Weights of a small GPT-style language model, trained from scratch on English Wikipedia: width 256, biases.
MLP neurons of a small language model. Each row is named by its layer, matrix (up: input weights) and neuron, and shows model dimensions 16-143. Each number is 128 + 32 x the weight over its row's rms, rounded and kept within 0 to 255.
Before each neuron's rows, "fires after" lists the tokens most often just before its 100 highest values on Wikipedia text that the model never trained on. A number after a token or word is its count.

fires after: " " 41, " and" 6, " p" 5, "v" 4, " the" 4
L9.up595 [159 144  97 151 165 145 171 156 131 133  75 115 121 111 106  92 115 176 135 128 143 152 126 124 107 187  88 124 133 154 116 201  98 131 132 136 135 105 127 105 141 119 163 148 197 106 143 123 123 120 171 146 160 127 118 134  97 160  91 148  97  63 145  94  99 128 142 165  80  93 143 113 150 183 149  95 118 180 114  76  98 111 162 166  49 118 136 126 105 106 139 124 183 150 129 103 140 152 109 149 187 172 192 141 196 220 139 126  91 164 149 125 131 122 166 150 159  82 144 150  87 118 103  66 119 118 112 133]

fires after: "-" 28, "d" 13, " All" 5, " re" 4
L3.up382 [178  60 120 136 148 152  67 155 158 146 134 124 171 165 161  73 162 149  55 102 131 123 132  76 141 132 119 129 143 129  91 105 170 105 122 100 100 138 146 125 104 130 103 107 167 102 122 132 114 191 126 142 139 149 127 116 146 166 158 108 158 137 159 100 145 122 190 112 152 167 146 110 107  99 140 157 174  89  96  91 138 155 117 169 156 155  96  93 116 118 112 126 170 155 129 152  85 173 144 132 109 170 141 119 148 119  99 125 114 124  75 125 150 196 128 118  79 113 172 185 176 127  35 150 137  93 166  91]

fires after: " an" 39, " An" 25, " one" 20, " or" 4
L7.up444 [181 146 151 188 135 183 102 108 111 146  77 111  59 132  73 131  86 164 125  98 100 104 117  88 156 124 134 118 128  87 143 171 159 104 154 121 176 129 124 127 146  73 139 155 154 109 141  87 139 188  88 134  77 122  89  99 102 137 135 158 109 109  92 162  98 125 137 141 115 146 176 106 143 138  84  82 177  80 118 163 172 112 126 143 107 111 150 108 117 136 116  51 172 107 101 151 144  75 163 133  97 104 156 108 130  66 157 150 124 111 122 143 108 101 145 156 159 133 108 118 113 137 119 105 116 128 104 105]

fires after: "," 42, ")" 23
L12.up247 [118 139 134 141 109 102 116 125 172 122  99 163  71 146  78 205 132 118  96 107 136  89  64 176  97 127 108 145  45  96 109 184 131 123 112 128 126 126 134 120  65 188 197 197 113 123 169 103 152  89  77 139 108 127 109 146 132 112 108 151 123 120 127 186  69 168  90  66 134  49 160 204 123  83 156 114  90 122 107 183 180 164 127  97 135 151  82 159 142 113 129 162 148  66 145  97 143 168 146 140  50 172  74 180  88 141 105  84 147 140 144 126 169 187 183  99 141 157 168 110  60 116 151 221 164 127 123 189]

fires after: " O" 17, "k" 15, " U" 12, " University" 7, "w" 5, "O" 5
L4.up1006 [144 141  92  96 123  96 137 100 158 101 116  83  90 110 108 126 130 172 124 155 124 141 169 167 123 144 118 151 154  63 197 179 168 135 178 107 136 122 104 135 132 126 119  73  95  62 220 106 126 113 154 198 142  84 120 123 139 131 115 126 122 117 176 177 172 136 144 101 118 106  69 164 125 144  97  47 126 157  62  64  96 131 132 113 157 121  86 183  98 142  95  94 130 127 146 103 193 164 149 164 127  81 168  82 134 144 163 103 105 134 127  99 156 127 153 102 104 133 130 100 198 153 178  75 152 150 183 158]

fires after: "-" 19, " |" 16, "|" 9, " " 7, " the" 7, " (" 6
L12.up278 [ 93 113 130 145 152 112 131 145 110 138 157 124 141 149 118 172  88 165 102 164 139 131 198 130  70 105 141 161 138 147 174 124 143  93 144 122 166 109 130 175 115 134 118 120 136 131 130 180 160 206 176 180 106 127 109 136  97 129 107 120 109  99 141 151 103 165  98  93 100 138 141 144 185  55 115 129 158 184 114  39  95  70 140  50 149 100  98 142 122  78 154  81 140  90 117 119  95  94  84 183 146 138  96 170  95 145 101 139 118 115 122 159 135 114 126 139  95 142 137  99  94 124 165 146  44  82 102 193]

fires after: " " 29, "==" 23, "-" 14, "ra" 4, "P" 4
L6.up191 [161 158 130 131 112 115 133  96 154 143 109 131 161  25 143 110 126 150  85 164 166  98 170 114 105 151 173 144 106  82  85 167 181 141 128 124 125  83  74 129 111 177 107  97 112  88  49 166 160 154 134 178 143  59  72 162  89 106 114 120 117 118 111 203 129 141 160 163 122  90 118 129 120 156 130 123 139 174 170  73 141  96 142 108 132 140 159  95 140 107 121 109 104 180 141  84 138  85 137 165 126 141  45 114 172 149 121 114 124  87 114 104 166  99 164 120 141 130  94 114 187  93 156 147 137 139 121 129]

fires after: "," 43, " (" 8
L7.up961 [176  93 120 107 107 145 103 103 125  83 116 206 135 135 126 189 175 139 119 126 150 123  90 145  89  97 148 123 141 164 145  70 148  77 137 144 121  71  86  77  70 153 132 161  64 144 155 147 187 132 167 203 100  62 116 116 171 156 120 147 124 118 171 108  75 209 116 136 109  96 156  90 140  88 175 119 132 144 117  67 145  97 183  89  98 140 157 181  94 130 157 131 103 126 125 114 159  64  96 141 153 159 151 133 122 156  35 101 106 128  72  77 166 124 157  94 177 154 146 121  99 140 169 169 155  86 126 139]

fires after: " de" 27, "s" 22, "ro" 20, "d" 7, " up" 4
L9.up905 [ 95 101 168 103  90 125 125 127 137 116 129  83 128 176 145 129  75 125  98  84 116  68 118 142 143 134  80 137 148 181  99  85 134 114 171 111 184 162 129  65 125  89 157 117 167 123  84 163 194 129 169  74 160 118 119 144 153  94 155 115 156 125 109 174 201 133 131 134 134 101 118 107 155  94 137 156  98  71 107  97  90 124 159 168 139 141  34 134 146 144 144 155 169 106 121  99 127  94 139 166 141 119 124  96 117 156 106 142  86  70 120 101 133 155 117 156  88 114 120 144  79 128 120 120 107 135 140 139]

fires after: " F" 28, " Z" 8, " Vi" 6, " " 5, "th" 4, " D" 4
L12.up520 [172 111 121 156 111 156  91 115 104  88 175 143 115 145 136 156 112  85 140 140 163 127 204  96 127 138  83 129  92 116 136  87  80  87 155 103  82 100 143 190  95 161 167 177 124  97 116 149 114  89 173 162 132 114 139 120 153 152  70 102 150 152 150 135 113  97 124 111 101 170  64 144 105  94 133 126 147  85 179 147  89 171 160 192 190 141 171 158 100  99  70 120 179 154  69 138  91 103 128  75  70  45 111 161 164 163 118 101  57 176 128 129 134 165 112 150 129 123  75 144 132 164  86 117  84 155 147 102]

fires after: "," 34, "hi" 8, "ga" 5, "iv" 4, " ma" 4, "f" 4
L7.up704 [136  69 140 134 131  70 106 126 173 118  40 188  83 145 143 137  91 125 134 113 135 132 124 170  98  95 154 124 110 138 103 128 105 145 144 147 121 157 138  63 131 157 116 165 210 183 141 112 174 140 110 168  81 107 139 162 114 126 152 200 102 102 111  84  96 125 124 125 134  82  84 135 183  44 123 122 103 135 125 123 146  58  74  86 128 132 152 117 122 103 101  82 143 110 161 143 138 114 159 111  85 158 101 161 160 174 114  72 150 167  55 124 185 229 128 147 181 154 173 172 123 158  93 107 106 135 112 165]

fires after: " E" 28, "E" 9, "e" 8, "s" 6, " S" 6
L4.up667 [169 116 127 141 138 135 117  59 115 116 103 122 121 148 153 140 133 102 117  94  86  91 122 158 125 128 137 126  97 133 139 163 127 101 115 102 135 130 121 108  91  72  44 183 168 108 144 127 127 153 124 162 112  84  92 123 149 143 167 141 123  71  94 119  83 172 136 139 159 128  98 150 103  77  98 111  90  80 134  62  95 143  83 114 132 107 143 152 141 170  95 162 196 173 187 111 117 121 116 168 115 169 105 149 178 148 132 114 121 121 146 148 142  71 105  95 122 134 132 167 150  93 154 172 201 109 113 101]

fires after: "n" 18, "s" 11, "p" 10, "st" 8, "v" 8, "mp" 7
L6.up1023 [159 101 157 139 179 140 118  36 129  66 116 150 137 176  35 142 139 133 115 105  97 111 117 132 155 152  95 169 120 146  94  80 126  70  99 180  82 164 112 108  82 138 185  60 182 140 113 158 188 103 108  98 110 141 109 137 152  61 109 148 147 159 199 173 131 159  81 110 118  92 143 170 123 138 101 176 146 209  93 143  96 146 167 142  99 150 115  68 149 103 134  84 106 167 122 119 111 102 178 131 174 138 110 115 137  91 144 129 124 127 162  71 143 142 146 140 178 173 160 153 121 170  75 109 112 153  66 143]

fires after: " =" 30, "ed" 19, "re" 12, "cc" 8, "c" 8, "ro" 5
L4.up864 [125 191 124 113  82 120 152 165 126 151 128  30 172 154 163 129 131 121 136  88  62 173 122  92 121 148 127 135  86 143 191  75 116  71 159 139 145  99 106 114 102 177 122 173 177 138 159 123 112 160 135 118 148  96 119  91 127 138 105 152 110 192 144  98 104  88 129 157  64  85 152 188 149  56 116 134 146 150 114 133 119 127 155 132 147  83 143 130 164 131 126 146 190  31 154 132 138 127 180 130 121 102 104 126 104 127 109 107  93  76  89 134 136 138 150 159 155  26 163 151  95 151  94 111 134  78 120 131]

fires after: " U" 23, " O" 9, "U" 6, "O" 6, "E" 5, " in" 5
L3.up170 [173 109 138  84 103 162 143 106 109 125 159  89  98 100 171 173 120 146 147 140 160  95 119 142 149 121 165  77 153 108 123 132 118 103 183 115  98 144  98 166 105  87 150 134 122 164 219 127 129 103 170 123  84  90 145 138 111 147 119 105  79 145 131 154 197 178 162 175 126 116  86 163 184 100 168  95 140 133  97  42 106 166 119 165  78  97 123 130 134 110 101 130 147 192 103 112 193 124 148 156 174  47 119 162 135 145  70 113 123 102 130 109 112 159 114 112  93 151 135 104  78  97 150  76 133 191 179 146]

fires after: " " 64, " O" 7, " Vi" 4
L9.up810 [133 106 101 120 107 140 153 130 151  95 147 155 116  74 139 127 171 126 122 148 182  60 183 102 121 134 188 165 151 137  84 132 118 141 144 107 152  80 131 144 178 105 134 166 131 112  89 141 119 120 182 153 153  97 119 154 121 109 102 128 157 161 210 156  98 136 150 115 189 111  72  64 140 147 182 136 195 135 145 146 116 109 129 178 163  84 118 113 163 181 152 125 152 133  84 132 179  62 134 175  93 114 112 136 195 159 151 113 145 109 115  40 133 161 149 127 138 154 156 144  90 184 145  97  87  97 136 108]

fires after: "s" 62, "c" 11, " S" 6, "ro" 5
L3.up898 [150 121 184 131 120 122  88 130 183  99 152 139 169 115 141  80 168 141  71  60 181 116 199 191 125 118  96 119  80 133 141  72 113 117 131 138 179 130 141  84 159  77  81 161 119 180  82 161 162 134 145 113 113 158  88 194 115 146  86 152 128  57 122 138  97 103  97 123 167  85 172  77 157 128  62 120 122  65 148 112 143 137 185  68 166 154  85 150 106 131 171 154 137 126 197 121 104 159 156 152 117 100  94 155 113  94 163 169 147 152 122 138 138 170 158 144 109 123 150 116 113 134 125 105 110 138 126 126]

fires after: " Ch" 17, " P" 8, " D" 8, " Co" 6, " ch" 6, " describe" 6
L3.up335 [194 112  86 128 128 164 158  98 124 129 168 102  62 121  95 130 117 167 145  86 125 117 142 161 135 123 108 128 151 137  99  93 111 135 107  88  99 133 115 119  89 123 130 123 122 191 110 145 109 101 161  65 191 113 144  63 167 106  82 153 115  62 179 161  56 119 147 124 139 124 174 106 123 196 126 133 161 117 134 137 156 121 125 181 136 123  90 124 104 106 111 162 145 112 104 143 112 112  96 130 135 145 181 175 172 153 142 183 130 150 120  94 135 145 192 107  94 166 159 150 136 132 112 146 105 125 145 171]

fires after: " co" 19, " Mo" 14, " Co" 8, "cul" 6, "o" 6
L4.up742 [151 129 119 114 106  89 113 141 140 141 127 148 119  82 113 136 134 154 141 104 185 147 115 125 157  63  65 103 201 139 177  74 163 198 112 125 144  93  80 178 129 149  96 153 160 130 103 159 101 133 102  61  70 121 112 156 105  90 122  94 127 126 113 129  67 160 175 209 106  69 109 144 145  78 131 167 127 123 132 159 127 178 100 112 101 154 139 136 164 149 146  87 152 147 130 137  79 134 104 130  98 193 140 160 103 128 152 161 128  50 128  90 130 196 133 142 117 124 114  58 116  56 121 110  65 152 130 101]

fires after: "n" 23, "g" 12, "ven" 9, " an" 8, "r" 8, " An" 8
L6.up630 [113 122 133 168 168 136 176 165 107 122 163 107 164 117  93  95 124  95 155 102 109 142 172 113 158 111 142 139  98 147 106 127  55 139 108 164 149 190 147 158  99 125 151 104 146 110 168 140 120 184  81 148 112  98 137 126  80 147  77 181 176 147 125  98  88 171 191 157 159 157 176 111  82 197 149 206 152 151 144 104 126 146 149 142 163 156 113 136 118  71 163 163  65 100 124  82  38 134 175 130 129 121 164 128 114 138 152 107 212 151 137 125  52 143 119 126 105 134 134 119 105 146 135 101  87 160 136 133]

fires after: "s" 39, " C" 10, " p" 7, " S" 5
L4.up110 [142 149 100 134  65  98 122 130 140 142 125 162 139 163 133 137 157 100  73  89  82 125 146  79 167 147 133 109 147 134 110 100 132 142  96  68 149 127  91 166   0  94 140  81 128 151  90 109 151 104 107  93 109 134 133  89 203  94 126 101 102 123 128 118 127 109 143  99 200  88 158 115 103 119  73 124 164 123  72 111 121 143 101 138 125 143 124 182 167 130 152 126 161  83 159 190 132 176 188 149  71 113 142 154 144 131 100 141 185 100 146  97 139  68 129 140 174 181  87 171  89 103 141 140 154 142 169 123]

fires after: " Bo" 30, " Ba" 14, " La" 7, " mi" 6, "B" 6
L4.up1021 [188 181 158 144  98 105 174 143 161  94 167 142 129 141 138 128  98  85 141 121 117 123  70 148 143 145 108 138 121 219 195 133 139  84 159 158 145 164 129 121 138 134  55  98 168 119 204 132 116 121 109 168 139 120 113 107 104 146 110 118 119 122 157 155 117 154  87 175 141 170 150 103 193 171 130  94  95 134  99 156  90 176 141 179  89  95 169 110 112 194 131 122 101 136 120  91 173 125 111 120 158 112 122  72 132 143 112 118  94 123 195  98 111 136 123 148 129 118 139 133 106  67  95  73 122 105 107 113]

fires after: "y" 35, "k" 13, "z" 11, "w" 6, "ph" 6, "ci" 4
L9.up473 [154 122 170 202 127 108 123 149 123 110 152 133 165 182  70 124 109 144 107 151 127  97 108 127  83 146  74 103  93 137 172 129 111 133  77 135 110 173 177 101 127 109 171 101 144  80 129 132 208 150 157 160 107 103 125 158  53  94 130 112 101  84 160 156 120 159  93 155 126 106 164 195 169  74  93 149 119 200 119  95 125  57 141 113 134 134 112 117 164 114 116 109  73 152 111 187 162 159 150 119 150 119 145 150 102 154 163 132 110 134 206  95 141  98 129 148 138 180 122 119 158 162  87 148 159 109  85 130]

fires after: "n" 16, " Wal" 9, "ur" 8, "r" 8, "er" 5, "f" 5
L4.up198 [110  66 156 133 192 111  73 125 155 203  73 141 142 127 182 146 135  94 127 122 118 142 182  70 109 167 111  79  90  80 159 151 187  82  78 133 103 121 136 124 100  86 108 117 122  87 153 111 185 108 100  18 137 114 172 161 150 128  86 163 119  92 159 102 179 100 102  92 124 156 130 101 147 133  86  43 109 125 122 184 152 110 169 155 105 129 106  70  78 152 120 168  97  62 197  92 120 107 179 153 124 152 135 123 160 114 200 111 173 128 144 167 114  94 150 115  75 114 120 137 144 148 115 145 116 104 155 119]

fires after: "s" 54, " " 8, "cu" 5
L8.up524 [140  99 128 181  96  74 124 115 172 168 114  46 134 151 133 119 121 132 139 107 110 112 158 104 125 161 129 140 100 161  85 141 111  83  99 119 144 156 114  98 134  86  60  38 204 113 178  97 106 138 126 150 120 185 160 112  95  95  72 161 120 135 110  69 147 171 162  89 128  83 123 146 139 162 138 145 193  69 141 165 161 126 171 167  83 129 141 155 130 107 182  96 109 141 101 144 133 149  93 152 111  82 130 169 137  70 148 188 133 111 128 124 147 103 137  95 103 153 113 171 143 152  59 137 108 141 131  87]

fires after: " B" 17, " Bo" 11, "B" 9, " A" 8, "y" 6
L9.up392 [110 158 124 136 136 107  83 127 154 121 175 179 137 108 137 155  93 144 120 133  56 136  64 167 112 169  88 113 118 154 125 106 100 123 129 116 130  76 105 156 139 135 149 130  78  91 139 103  99 132 178 168 154  79 132 176 129 136  99 144  88  98 147 102  96 203 100 152 148 105  68 170 173 126 145 121 118 126 131  93 117 131 188 150  83 138 172  76 147 130 107 102  83 125 115 145 167 105 128 176 150  86 131  77 138 134  97 113  70 178  99 182 118 153 161  76 104 139 141 124 108 135  76 148 103 134  62 108]

fires after: "all" 11, "ur" 10, "pp" 9, "mp" 9, "n" 8, " result" 7
L5.up315 [ 85 132 187 106 176 155 135 112 171 117 102 157 145 171 137 147 157 138 164  87 162 127  91  44 121 144 110 105 108 194 111 114 103 111 102 153 163 180 156  87  75 116 147  83 174 101  85 144 121 147 178 152 122  81 154 131 151 111  99 128 136 160 117 108 144 164  95 117  87 148 192 180  71 100  95 106 168 137 134 143 154 125 120 145 119 154 119 114 186 135  77 161 107 103 127  95 172 136 151 127 152 204 125 167  84 185 128  98 157 105 167 133 117 170 180 153 106 113 151 121 157 108  82 225  84 149 119 131]

fires after: "s" 24, "," 13, " ca" 6, "mi" 6, "o" 4
L8.up730 [196 179  95 131 104 126 141 161 118 118 100 131 107 157 120 137 106  70 129  81 104 146  73 130 104 152 139  99  76  73  91 154 100 140 135 155  78 172 185 117 123 115  95 102 131  99 126 150 139 113 129  91 137 169 141 122 142 114 238 140 148 173  89 156 190 130 115  90 155  80 124 166  84 188 156 175 121 151  81 101  94 152  78 152 131 138 134 170 159 132 185 136 197 139 116 110 107 188 140 108 134  93 129 133 116 122 106 135 128 129 109 114 108 162 217 159 131  84 113 165 117  75 122 120  91  78 134  92]

fires after: "\n" 27, " on" 15, " (" 11, " " 5, "-" 5, " |" 4
L12.up151 [138 111 114 154 138 137 111 119 132 138 105 179 111  81 169 184  63 131  91 103 170  35 169 121 139 147 117 176 117 135  70 127 139 112 147 110 155 128 120 130 172 168 117  85  83 131 161 158 108  88 103 154  91  69 124 102  99 160 101 162  77 129  96 135 140 140 147 116 138 139  91  77 122 126 131 167 197 109 132  69 186 128 123 102 105 126 130 125 159 157 149 106 104 133 133 129 103 163 101 118  67 148  72 137 158 162 103 184  94 153 207 172 166 122 126 163 142 143 130 122 108 117 127 167 110 105 120 101]

fires after: " di" 18, " co" 14, "di" 11, " Di" 11, " Co" 8, "i" 4
L3.up280 [130  95 148 115 106 136 157 147 132  47  95 114 125 138 142 149 106 105 152 111 148 134  89 131 137  91  86  85  95 103 168 181 103 132  97 103 166 135 151 201 108 130 134  87 130 143 135 139 111 160 128 120  88 127 148 167 102 126 147 159 132 114 135 152  79 111 122 182 140 109 141 164 161 153 123 192 167  90 149 155 123 138 135  78  61 114 133 109 125 176 118 157 149  67 129 119  50 128  96 126 134 156 123 114 166  88 127 132 175  52  87  80 110 105 135 141 118 141 167 112 122 139 136  97 173 142  99 118]

fires after: " consider" 12, "ed" 12, "t" 10, "p" 8, "g" 8, "point" 8
L5.up124 [170 127  97 165 131 159 142 124  81 190 113 178  66 165 156  63 105 167 160  92 108  76 153 124 124  86 142 176  53 116 131 167 127 108 145  52 126 149 161 140 170 111 150 137 140 160  59 169 101 127 162  70 105  82 186  90 108 130 149  48 145  98 123 142 114 133 124 109 134 107 123 131 192  98 173 138  89 102  95 122 100  93 126 160  85  81  84 144 168 126 180 111 151 151 115 152 124 162 159 122 158 134 132 139 133 123  80  93 135 211 105 148 147  89 133 150 133  95 135 192 100 103 129 124 119 109  82 129]

fires after: "s" 35, "ro" 9, " mo" 6
L6.up229 [150 122  80 126 116 122 100 168 128 115 154 125 134 170 155 157 144 132 153 134 115 154 126  65 132 159  98 111 134  98 135 171 176  89 111 170 115 110 139 104 111  96  99  69 164 125  90 130 114 106 160  74 131 155 108  95 119 100  97 127 119 140 122 100 145 164 186 110 152  98 149 130 118  97 144 146 132 144  34 123 130 115 103 102 124 133 109 156 139 123 187 154 188 183 124 107 163 184 115 159 103  52 124 129 128 169 163 136 178 113  90  89 138 140 123 160  51  89  88 174 111  97  81 156 117 123 121 157]

fires after: "p" 25, "u" 10, " Ca" 7, "au" 6, "ap" 6, "ang" 4
L5.up291 [ 97 140 115 161  72 160 123 190 108 127 136 150 103 116 154 136 174 117 144 165 150 162 138 121  99  45 156 140 134  84 142 125 121  73 142  95 101 166 158 190 135 129  86 151 113 158 160 134  89 141  96 144  72 143 229 101 150 110 148  92 143 150  80 126 150 126  99 140 126 131 134 172 135 164 155 142 129 155  96 134 152 121 146  72 103 140 136  92  71 156 135 105  88 104 180 123  96 127 148  87 109 161 151 132 124 172 102 126 155 121 138  84 127  96  59 124 110 168  96  53 116 177 134 168 161 186 175  98]

fires after: "re" 21, "le" 18, " La" 8, "ro" 5, " do" 4, "mo" 4
L8.up807 [202 118  90 120 133 113 116 128 115 161 116 118 101 159 206 148 161  94 101  73 149 181  78  72 119 173 182  77 153 177 178  56 109 107 146 152 127 155 118 164 153 142 148  84 124 194 109 147  78 122 156 139 134 152  91 158  87 155 143 130  83 102 138 148  95  58 150 175 113  55 115 104 110 123 124 122 132 115 157  96 179 156 175 114 112 103 122 119 138 140  73  94 176 153 159 123 135 143 102 144  90 129 103  93  80 103 123  78 173  85 103 110 127 151 103 123 123  92 135 141  66 108  69 106 189  88 149 191]

fires after: " gr" 13, "le" 12, "p" 8, "point" 7, " consider" 6, " L" 5
L5.up390 [121 108  77  75 160  94 108 124  70 172 133 124 129 155 120  47 162 155 140 183 197  99 107 110 109 126 106 139  49 129 120  99 137  65 111  74 125 167 152  52  96 147 119  96 111 172 152 159 102  92 148  89 162 123 180 135 169 128 132  62 159  56 160 164 139 152 126  91 172  91 129 170 140 145  91 175  98 148 118 200  80 137  83 134  97  83 114 116 144 150 131 142 185 135  99 151 147 129 199 140 137 107  99 129 154 167 127 136 113 130 123 137  58 141  72 137 137  83  74 130 153 136 124 122 106 118 112  65]

fires after: " \"" 45, "\n" 21, "==" 17, " (" 10, "===" 4
L4.up799 [163 129  91 110  81 116 104 109 108 122 102 150  96 205 143 142  98  72  93 102 168 108 102 129 167 137  87 155  47  82 109 132 141 104 157 145 158 154 161 159 166 175 169  81 210 112 111 138 122 201  93 109 128  93  81 139 136 118 107 109 158 119  84 118  86 127 101 135 100 139 163 100 159 172 127 130 174 117 149  71 208  91 116 166  92 184 146 163 100 154  89  87  85 150  91  93 154 113 112 145  65 142  93 142 129 107 139  84 109 156 149  75 201 109 116 138 129 121 104 103 124  95 174  96 131  97 162 151]

fires after: " re" 13, " B" 11, "y" 10, "b" 9, "c" 8, " Co" 8
L9.up545 [ 84 148 134 179  49 138 155 123 170 168 153 119 160 104 161 190 117 147 121 131 129 168  85 113 144 145 107 132 120 154 154 144  66 186 103 114 150  97 128 128  86 106 111 169 158 162 105  93 140 113 124 107 117 146  91 128  70  74  95 133 112 146 149 117 117 169  98 142 129 143 120 120 133 135 102 118  98 133 140  59 166 106 164 136 142 163 142 101 126 162 120 171  76 133 104 133 153 117 115 151 182 159 110 138 157 142 148 124 157 111 144 122 136 113 190 131 141 201 146 116  88 117  91 160 100 100  97 111]

fires after: " A" 17, " f" 16, " Ta" 7, " a" 7, "ta" 6, " ma" 5
L3.up565 [157 108  98  62 110 108 115 109 131  84 126 125  76 174  66 115 143  72 161  67 153 163  90 166 109 120  47 202 101 147 122 190  95 145 126 134 130 120 116 110 119 167 120 146 130 181 143 142 189 156 179 120  66 138 143 223 147  90 170  93 149 154 173 140  90 183 151 112 146 139 101 101 146 173  74 111  62 125 134 161  85 109 131 136 145 107 117  92  99 129  78 164 118 140 134 130 151 187 125 159 114 132 172 115 117  97 126  83 140  69 138 171  93 183 108 147 169 154 171 118 133 138 126 195  84  96 162 112]

fires after: " " 28, " |" 21, " You" 10
L7.up968 [140 160 142 111 114  83 111 118 133 166 126 143 103 124 149 100 123 130  85 161 162  95 192 119 159  66 126 124  52 126 102 174 131 152  83 118 149  98 105  93 180 135 146  93 113 132 189 135 116 140 110  64 149 121  88 113 113 117 125 170  60  56 143 148 122 210 163  85 124 125 169  98  92 133 119  75 145  67  75  75 119 144  83 117 119 116 126 180  97  99 131 132 140 164  97 137 115 148 126 136 194 125  91 116 168  99 128 135  91 124 114 147 161 193 144 103  93 103 119 162 109 103 134 189  93  70  87 118]

fires after: "c" 18, " co" 8, " E" 8, "e" 7, "D" 7, "ce" 6
L8.up408 [112 112 130 105 144 136 105  84 144 117 103  94 173 107  85 129 173 129 120 128 108 158 164 139 120 148 109 116 132 167 124 134 165  88  96 152 176 120 121  51  57 155 102 181 138 135 120 205  79 156 174  97 181  67  78 187 127 113 127 161  91 134 155 143 107 151 147 150 109 193  80 115 193 166  68 110  76 105 110  98 138 128 125 135 122  70 121 112  97 144 169 112 117 165 155 103  94 112 152 162 132 173  87 164 166 125 134 107 134 159  86 118 168 132  82 120 120 183 138 118 128 138  84 112 109 137 146 121]

fires after: " G" 31, " E" 23, " " 12, "la" 10, "E" 4
L6.up716 [148 150 119 118  84  54  64 128 115 171 109  90 135  78 117 116  99 143  79 131 110  84 108 174  70 124 141 105  94 134 138  83 127  97 126 145 113 107  95 141 130 101  80 167 168 110 124 139 159 126 177  93 107  95 126 118  70 175 125 116 109  90 130 102  87 173 148 145 125 210 106 153 113 135 139 110 136 107 123  59 115 117  85 161 137  70 103 193 128 136 152 186 161 142 179  80 105 136 110 108 121 111 110 114 179 118 137 140 143 133  97 137 108  75 108 122 144 143  53  74 128  75 156  55 197 170 128  77]

fires after: "s" 24, "r" 11, "n" 7, " R" 5, "com" 5, "ra" 4
L7.up832 [105 110 127 116 153 100 126 108  94 146 162 147 125 104  85 134 136 120 114 158  62 149 168 162 113 114 106 112 124 128 114  84 179 152 130 125 128 137 108 117  97 164 150 148 163 118 133 112 102  93 127  78 101  37 163 131 104 132  38  86  84  96 124 138 144  93 111  77 160 111 150 104 138 181 126  79 143 143 163 160 165 145 137 133 109 139 108 141 122 150 178 159 108 114 199 120 116 137 135 114 122 115 101  95  79 105 201  97 139 101 136 193 125 169 107 115 141 145 143  71  96 231  86 125 170 132 152 159]

fires after: "A" 27, "O" 17, "E" 7, " Pe" 5
L3.up769 [ 57 138 108  65  76 138  99 157 149 103 204 145  96 171  73 177 170 155  86  88 128  79  99 164  85 123 151 124 100 128  93 184 137 150 129 141  98 144  84 186 126  78 121 144  89 136 134 131 137  76 117 116 119 151 143  63 120 159 117 110  85  93 112 152 143 127 160  93  76 134 131 171 148 156 124  84 120 130 112 136 129 158 117 141 138  99 111 146 152 152 128 151 200 123 153 131 176  98 128 169 159 132 107 112 164  91 128 126 109 122  77  67 172 166 163 122  49 166 154 121  74 112  99 106 157 147 125 138]

fires after: " on" 30, "On" 8, " On" 7, " |" 7, " –" 6, "-" 5
L12.up244 [144 187  94 168 155 153 112 154  87 147 158 146 144 109 156 136 102  74 157  79 154 158  90 111 123 130 148  88 113 165 159  74 120 148 202  86 146 114 143 111 134 154 119 137 170 167 137 159  63  68 103 188  57 185 124 103 118  88 129  98 169 112 142 184 184 137 172  86  95 104 130 145 139 113 186 126 125 168  75 141  99 116 164 112 121 124 160  64 173 179 187  56 141 131 176 162 131 221 145  87 156 138 123 111 114 129 134 118 169 108 127 124  92 188 218 159 142  86 153 157 144 111 131 103 102 144 121 116]

fires after: " p" 24, "t" 11, " the" 9, "e" 8, " all" 6, " qu" 5
L4.up442 [198 121 142  71 161 173 122 199 140 114 113 142 138 132 138 136 162 126 166 110 128 180 138 104 101 100 131  98 173 145 127 160  57 131 140 100 142 122 180 105  77 144 156 114 192 147  88 120 167 169 172 156  89 189 115 121 107 123  83 128 179 124 210 131 167 114 173 106  98 112  49  64 220 181 116 142 146 115 100  96 153  93 102 116 156 136 107 113 117  67 133 114 130 155 124  84 113 109 119 166 105 138 132 152 155 184 131 144 144 142 152  91 111 132 148 114 129 108 148 204  93 116 142 119 100 135 121 164]

fires after: "im" 18, "d" 10, "g" 9, "y" 7, "and" 6, "w" 6
L9.up266 [ 91 170 147 120 190 127 120 133 135 150  93 103 206 152  88 182  75 105 119  85 151  92 145 150 104 105 110 149 113 136 122 162  70 110  57 114 108 194 184 141 147 158 151 148 147 135 117  94 164 139 124  96 119 133 130 139 123 130 154 172  78 165  91  91 142 135 131 130 135 138 137 128 121 126 152 119 175 127 170 115 111  87 148  87 147 153 105 122 127 142  95 146  59 128 177 124 115  91 121 121 142 107 112 149  87  85 127 164  96 111 186 173 154 151 217 122 129 187 131 160  91 128 119 172 158 170  90 120]

fires after: " the" 40, " The" 20, " (" 16, " no" 5
L3.up334 [169 116 137 139 137 129  85 128 120 123 118 156 110 105 191 110 109 173 134 146 187 104 184 154 126 168 141 107 147 181 137 164 137 148 154 150 176  79 129 119 102  90 184 133 106 118 151 129  84 187 144 169 107 135 142 152 162 145 113 179 114 122 193 127 146 174 108 137 122 112 151 146 123 119 143 125 119 139 156  85 193 118 155 169 118 146 166 195  75  90 155 114 108 176  93 137  81  93 140 112  61 105 112 168 109 122 111 174  56 116 136 103 162 116 134 106 114 172 174  83 144  94 115 154 109 131  88  75]